{
  "bias": "none",
  "schedule": "wsd",
  "final_lr_fraction": 0.0
}
MLP neurons of a small language model. Each row is named by its layer, matrix (up: input weights) and neuron, and shows model dimensions 357-484. Each number is 128 + 32 x the weight over its row's rms, rounded and kept within 0 to 255. Numbers have three digits each.
A block is one neuron, or neurons of one layer that tend to fire together. After each block is what it responds to, as a language model described it from the Wikipedia text at the highest values.

L7.up209:157134088120107128167097083141093126170091096113115055102081099127102166143143161175163084117133125112137179106162099113127179117141144147175137119165110092108193144086095146153136137125122093136156110115068151080116130067190178190105106177167175186199041138207101103100149180118089107130123098094151077075134140123129097124109149136157113112129132137135114149090089199125173096115106
Responds to: Final word-pieces that complete people's surnames, often Slavic or foreign, in lists and tables, such as Matak-iev, Šuvak-ović, Krasilov-sky.

L5.up364:103128131117105106085203111122110170123070127153134105124097116088148163123178147087147117169164131165127169104114148073170150188107125132086121142121118141109093114152131058132097119107098182148168155068149151177124109137126154183093149076096078140132081138139095113190138084094116173111134114158137151157158139164103126107142062129092165093154099104117102112167134176100142106132117
L5.up837:156116097154154147110124091084147139142099139103087131093156116139098084108087139180131146164098136096141108118157061138157122106138076086150172152134143118098166144133088131119108097120149121164153155135134158212137108124136131094040068096113128080093141171055104149122104107179192132107183099165124193115131072148076169126134146125138104158142144115112178148105091109165130163109125
L5.up1463:113142129131157098163115100138176129087118160185162126043128123178108106117125147125186061119119118080161101142152146139144135119103136148160168153069140179091156080087147126115183148149111163092137152151166104183103184130089128132153150149159104148125119118128100132100105140127130122094109117124183108127163045170160111131066116147131108166107106156115122196082094108104114119074132
L5.up1508:068151095131163147072104172105075158122165140167111122144116151128095191174153131143139124129135111124146171125138171141116180124100153152109095114164075096142186158133056159072153160118110131105104093150146116110104097142119083163095128137164111188097146072137110070111138118185107157108145082133179162095139127158161111124050180142119127151162118089128131110113126067105155170090094
Responds to: Short closing word pieces, especially "in", that finish a word split into several tokens, often names: Sonenshe-in, Pengu-in, Vaugh-n.

L6.up1054:138061163148106124157099100118144142177163082158063146139186130117145175087192098145132094136100117130124137101083093060137161110099159110133138091107109145107090124128203111120109101165093137062162193121169141193135120105172141111157122118152180166072149137107167106170100084126127110132168079129157183113221117121139055127173129130103103100171161158153125096214160126163135074047067
L6.up1310:117135128140136117094125108189118104136020123120176114110113125149119119121123133145143192169144182157057166096106093084147154074126138124105139063133116210123183164112117078154110143149146123118134147114101085141177155118110109127111108134127106101156151111166148113126117156139130123089126114092122123079123132137145154100104146089069165136119187180121125158120125081073084109125097
L6.up1342:154059169181149143180094085139172086093097141119132173080128139137132093149134136127141153166090141088130083170186170106116167109154116096112109066131127145115127127128137112123124127181110143140125158127117090128079162171149050133137158202107143139090162120160132116079101134116117092122070141077083137076136093157111099112135124162148097113144133160153077146139154121101129180110075
L6.up1509:174120111154137101153179106091129154114167125151141172103155171211132154041186157124171091112142141090105172127123125150172164130160160128150161163113144146132155186117191099135114156154110140121081170149167136118134107148094108106110100121176112108154075181158176086158102126111134169105126107120080086119159122071102099173095155097108134117099111202089141165096111117134143127123168
Responds to: Final or middle pieces of personal names, often in tables or lists, e.g. Ocon, Oldring, Charles R. Brown, Sue Jordan.

L7.up841:109143180147119112123128127134058137130126112164124169099179152129130181104179131118147082120130091143149140148138144084117152086100123083139159152138110087100058180090073113132149124117096169163085151154175122149107098116108165151063033107166103068105109133124157135161093188156135133152133178129129127137097157138130133123113097159127170096180065110101104128084179150152192129126085
Responds to: Digit tokens within multi-digit numbers, often mid-number, in measurements, scores, years and page ranges, such as 110–115 °C, 59'4'.8 mm, 200'7'.

L5.up574:078185099145141198141161170092165127161107109063140101174106116164166154137145090118168076203090179164119098154129123154188150179071157103129110150138111118158133073096164110096104082171130155115096154162088113124187120023112148165121151139209104141165123187124107116074136157071072093067124077079125152148154126179134078164127187150103092197151137167172142162127110167169110166147151
L5.up986:112113105154095130144144143158105171135051094108133121147111097075108142106130107132124161151126078157146140146099106092178141148079156150131186144120113113099147137162152125196155152133177121150139136107154110097114146088147143104142171091153111169142182128102107088142134168171173206123110068087119130122129072135148167125140157121092118120075100090095132176124137120157076150146170
L5.up1425:084110145131194111126135127118149117194125146109139142084135126112092157091172096087103145118106124118123185139085147215121110097034114148079087136105042103176128159112139064138123182124160100194058103185161121196076122114106091171119104136152050110071092122157068140196114160125160061122137127152101132134103137154117087144173126135120131194070142130130141171128110123159086108155207
L5.up1480:097138167124112098171146117127181157093147079038161065122058112077128124151119151144075173125191109070142136167081148086169113162118094080136174176126136109157144133115177198154117126145167065099122177140078078165114150111063066144142147144126097150126059145133128113119197198116091085085094183096102090083141149128162157117148123145137106103100116147101076159128150166144119111097123
Responds to: Function words and verb endings that open a verb's object or complement, such as any after avoid or lacked, to after having or decides not, for after fearing, about after warn.

L6.up467:144064160122161113112151066072097151052111155160133141176168148155084164089085165190173132179107153111205179139150176173155102158103112163104168145126060225123149143177154115156165163134127118119115114114058123139138131152193143138132170192114077115093134121153134127166173150147110161138149104154112183113137112163083100142079129195144041152089096111118070148135102159114112136101154
L6.up774:127162142151117086092089155075184184113152166172092159152151128148153106059107168133174093132118148143079177140165109124115150136162130171144125080146122109121115136146079112152106133210120116130113174066124155167155144157185157134061146115149140123064120129153170115129085108085100108146165125204135055129093056124232119132128161155092127102146142178103108115088163171131119152108166
L6.up961:138118104203114096170123109184143117154111148172175164084134103162077123073087183170148189200139142095061209145094061130064140126122135129141118103142093133084163090152116135126147169101134138147113067092125140103133184177089171101065162080103142164169031154164095122143144102136110106137158178163111086154119123126141116138141104143085106132083175152154147184173118154166200107101117
L6.up979:130088132129128192053098138135149113092132115090113133121096166077122102155102130137180098151150112126121136115174066101118126136074084086128085097144087169167130167143202094166103102152085143174137137150106111093165118102181149115144078158174103149118141108145095171124127146116134166178145096118161108078136103203125155162103127103115087187102130111130065110105120174116083090156160
Responds to: Final word piece of a multi-token proper name, mostly a person's surname, often before a birth-date bracket or verb, e.g. Oldr-ing, Card-ot, Fow-ler.

L7.up1534:123094148155082136086106115125109058134069194126161147126153138174124160092170101140149176230125118063137123080151116096143173122154137090137106099131081163181157155116145136133116064064093188178173131088144127139104100158106176133096166127130113161102160146073129095113105138122135091125098118112056101062154088152090085139131099086129118091165144033147104099134140145119085112072069
Responds to: Last word-piece of a multi-token name or proper noun, usually the subject opening a sentence or list entry, like Ntos-o, Good-man, Supreme Court.

L5.up353:153125108132134156189191157184176119064195204099140147135128132167189175142128101103123165106133132098124080164153104119079077177130114117100122131112119106134128103136116104134072109113089127083170169128130115093122127168097118162152165140142116126148140112070151159122119109176104091133076097158153138131116190141154103173130169182135087086158103071120076114179118116132094115124183
L5.up710:169107134137147124089169125193118196048094181116108090126137157166163186101078162189155103101158081123126107167083051160132163158101121158126085150078143103107136171087133127165125093145087084161185147143102105149149138063174151056095159123102159087134142089106074094144130094084125120143091150103157146108097060093124135118121116113110112094155166186154098124138144066114126107103070
L5.up1020:147107122141098150129126156135135097179127130115131119102107157128122177188153135125115171146168117124134098080150159114172168163134088200171121138138152118156151082160191107139156095127120130094160102074093130129129144147084112131091106173082095083191152147128127153146185103081124110131132136092161155138198115113180110151173120123162129095144135123117154072138153135095117110097091
L5.up1053:167102114097114125131146113133161125175119146145082173112152133160165109148093142138148131047133066138127150119152178105114125149152115137114114123190078160113071099127076138122157103104138120137094095078144067118140198168089180106134151143167132149103109130138128079118130134157175147127129149105070129153164144134119149107135130061102168177136131146136138087116084158156129106111205
Responds to: Closing fragments of multi-piece words, mostly surnames and place names, right before a separator such as |, –, or and, e.g. Boo-her, Balbo-a, Winds-or, Nim-itz.

L6.up28:172079112157119169202082102179076102113083130080142165061116119100217111182079058135108092131120139078182103177156161108179145094125114084145171094123140177122119131149139077093162082174145144145163192147113140168117098081118162147188173132169185077118147095136099140168072136114138183095137157116131123131126085116117115136124152163142141128139131141138191130148144090109080078103099
L6.up85:118150107153164124083100090095131128113194196153151104098126179168083101117176089160134114139119074090126119132156112128106147137145149057140092110127160188084153109166134131183153090163157149145223167185067124079117078184157157121147147143122176076102153141118147168167130089122138126133150119101131152115086097092061120057089121118081135119173123156164067128102143109069130178144180
L6.up309:161074122113155132101116086086148094130119132119072145138133208064077136145106113105157166179114110181071100175148132116141179168143104128118114105092110138156150188107121107155112176119080145151170139106121155146087187132131142080125109181121077124171079087137117130088103100159129117155171117097113133128142174130101155157112166168118100143108193156126137153109125137133091125144131
L6.up337:140094095148121139139127154084102099140127124151101129143194156142137079153104152160150166122081154100154167120102101074114187172135129082092116172105190143162076104183144151171101137077130089176051104098108133126182137085189131107030125199152067085137133123137132091161099099113145125128108135131160152139089124168122103110094112155100127135123149160150083122116120198113203076157145
Responds to: Last word-piece that completes a split proper name, often foreign and in tables or lists, such as Cl|an, Esteb|an, Zuiderdu|in.

L6.up9:088111073096152125120142167121098162146076095155180157143135141177067146080118126072163148114147133124110135150144113203086145088155131168149121159138089113115116091163211140130156152166128094060074197049057147099107110142134137125141177159094111143136077104167121138080121176120078107147106115139149135150111192133101162192108170077062091124123131121107122130092178106148132111073113
L6.up847:175047083145156139175135139127081091162150153088110129130146146150102143121055084105125148186137178129148157065087118099125187136160124183062139103100125116156135200100230127100114107134102145159150145113128108161090105144136174117089089153109052108173170094138113117169113072147122111113160152122125081155117172175104108134185174148187158126140159143139097131124132142143112086077121
L6.up1078:105112107162115112160092096149153155158138121115150102148123106114091097152120120156167113116169140154141105169049123154162096175130116102135128094139123141107170140135148082192177122153094150134153098133120071130119072129142128157145161146149108147081106144085091132078116154184108112153143129150061120120182046116178111143117145109149125098111086146101103201152146052142122124132084
L6.up1468:153097133143094112140108086082164116106106149144102108123176073098096120123101133162084140114099157110139073096114070145120118163130152148171120114170119189127130169143150132143117141120155067135126159079112063097102130152112176122167122125125164176099094162106163113114120126147148144138173139108149070101107137089114101087055145094123076158150104080172117135146103119178150124151153
Responds to: Tokens that end a verb or clause link and await its object or clause: reporting/causing verbs (forced, declared, called), that, and, with, commas.

L6.up291:105053128114154073117132129113130157139110137106086112165122135133197119126116088136120109134090103175161129134148091088085197107145185107105104124101062093131156125085142133095115151179080156121153158117097125157083133112127130133158053195138109121125131102098128158111088109168082154105152131135174059073116202110109150167073149138157141128089129098058139130116171187181134213120133
L6.up527:106135149098147098102200210161133095119063114128157155127083110145174128077116187128133129118104197125150164161144127078121171070170092143127122151137119070132187164122099049144116116163154163151120114092181137080112172105130141115129120107116134098136089123163110130137174172132095129101216105065101106092124127157106131183137123089116164135144152115096093113098113132127171093084155
L6.up635:126064169086154121122134165148145136160115128173111098119181155205223114118109112126077082164094155147141098175132160172205164079128100113140124131084189133120146120116087041074143152126120084150131170127105173176152140126111138082079134036177125164193141108097087136113119138148103137104136157154123134139112119095134055185126197186152092166111073152149040106083108191120098127152157
L6.up743:180127138141124116114113197150114145097121148100130128143178146070093151140110133105152135160126108121083081166171168174051121077113096084178098132169055182139101117116152127164154175130093137147123113135189138134107150163201111153147134132119139132070057104104092102142141171163106104161124137124193115052085064098126163120106122120111202179143112037124100117138094154118149190122133
Responds to: Closing digit pieces of comma-separated numbers such as vote counts, populations and yards, often just before a table cell bar (12,7|20, 445,8|27); weaker on other word-final pieces and closing quotes after titles.

L7.up1063:112120124101116128167136128170167125157146106111096124166141154086110124129101113123170177116124056091194162098097122168199108177098145130114127120175097171139127164164132148195180170130141134135161131031134139151152098154167164041172133166128101176117150129150075123095069119115159053119143102109093160141115089163175095117108121155173087130128136165079131133150180164168161135103175
Responds to: Main verbs, or the final piece of a multi-token verb, that take a direct object next, often after "to" or an auxiliary, e.g. make, gave, en-forced, dis-able.

L5.up20:130113188179144129186116145111138178124098155125194140094071126194134163119098159120106149110124089103141128160089150094164134105176140157091143171074056128126149212131201142126087172107115101130154160087115145134088142136133115124119103104087206116129101143177136127181179119148131090040092108123058118104130101110180133039145122135146101118137162104098101182127088164164188121129129
L5.up783:181128161135206128157071145144137104103160080168132114052066188106148175071102169106135129168146038200155109207114118089148183123192106115124133146136118156106150129112107133078116142160090130091089117173149142140117098144168140133153087103181128118077069160128108103130141130113132099096149135070098126115112120147099114091081093078125112113115126109138105155101079130148195195160126
L5.up870:153168130154133175166113122088127102117149036112076082126159093125139129122091193120112118129081154166109075117071092130173144100085130144112149110124077099126132106118135115087113216136134113164136160147093105156124137093108071086148173157066150113125131158127121146136123102142115134161142136135109111116127178107191077156118145126103112165091126090158136222166103157136185176170123
L5.up1305:162166145130141112082145073097114142213123132089072084092121130174163128064109166098148137164126139080146127109145154148122133112167154097130117138140136085122123135138133122106075114172157088115085123127121119053060127122079129112126124163138158125158117131163085155153124134095138161165124206083144113132137123097139136166119141150073139188117152178153186175114100106062097177177115
Responds to: Final subword piece of a person's surname, mostly in tables, credit lists and rosters, such as Sher-man, Samp-son, Rhys Mey-ers.

L5.up3:142077064102142124132124087087143065148144142111109153104087176096159185100145160076093148100118086144169121199121125076072117122133065151152105166132111103078085105114117151116195094196089173145100116129095127123092105093190112114122088133143174116107184139106116084160194155134133137140100124157180131110181087080137102135149115124154173129178116145143150071112092164163132119130080
L5.up646:107166117149092090102138081141116156098126151102168178111065190099179139119161168144020124167065098103147117136148112137143118132150051132124169147116133148166125151108108083134161076097107091147126109138083178119074149087176141103099121211075138121118149128140079103171100125186115123124149189128165178175116171141132139144152097126178148150130113110129086097100104160131096147088126
L5.up1028:086128148159146175138099147152110155171161106158163137122151123188196105161151104130146095155048088104152146163093099080121161124117101171119158097041128136088103101169223176133108143133121132111130143139133170180144153121159129131099117125086158087122131108086124114130136095201177117138128124171151160120144172134135114119103109159127124111125098127133139105105163153136169095130080
L5.up1333:091098174173101119154130097113098088099117110102139101100130160150094115152143117160156114118109196149137090180098124172172139118093118180164143127143103134134138100109075091167118149142112101147153118175109217093103094092178136069136164125169092132055171122132099144100141142183111104140163120161144086179089143141101140132140125115097112119122068080119123127200155179082179119225114
Responds to: Closing digit groups of multi-digit numbers in stats, infoboxes and tables, such as 12,7|20, 1,5|46, 9|24|2.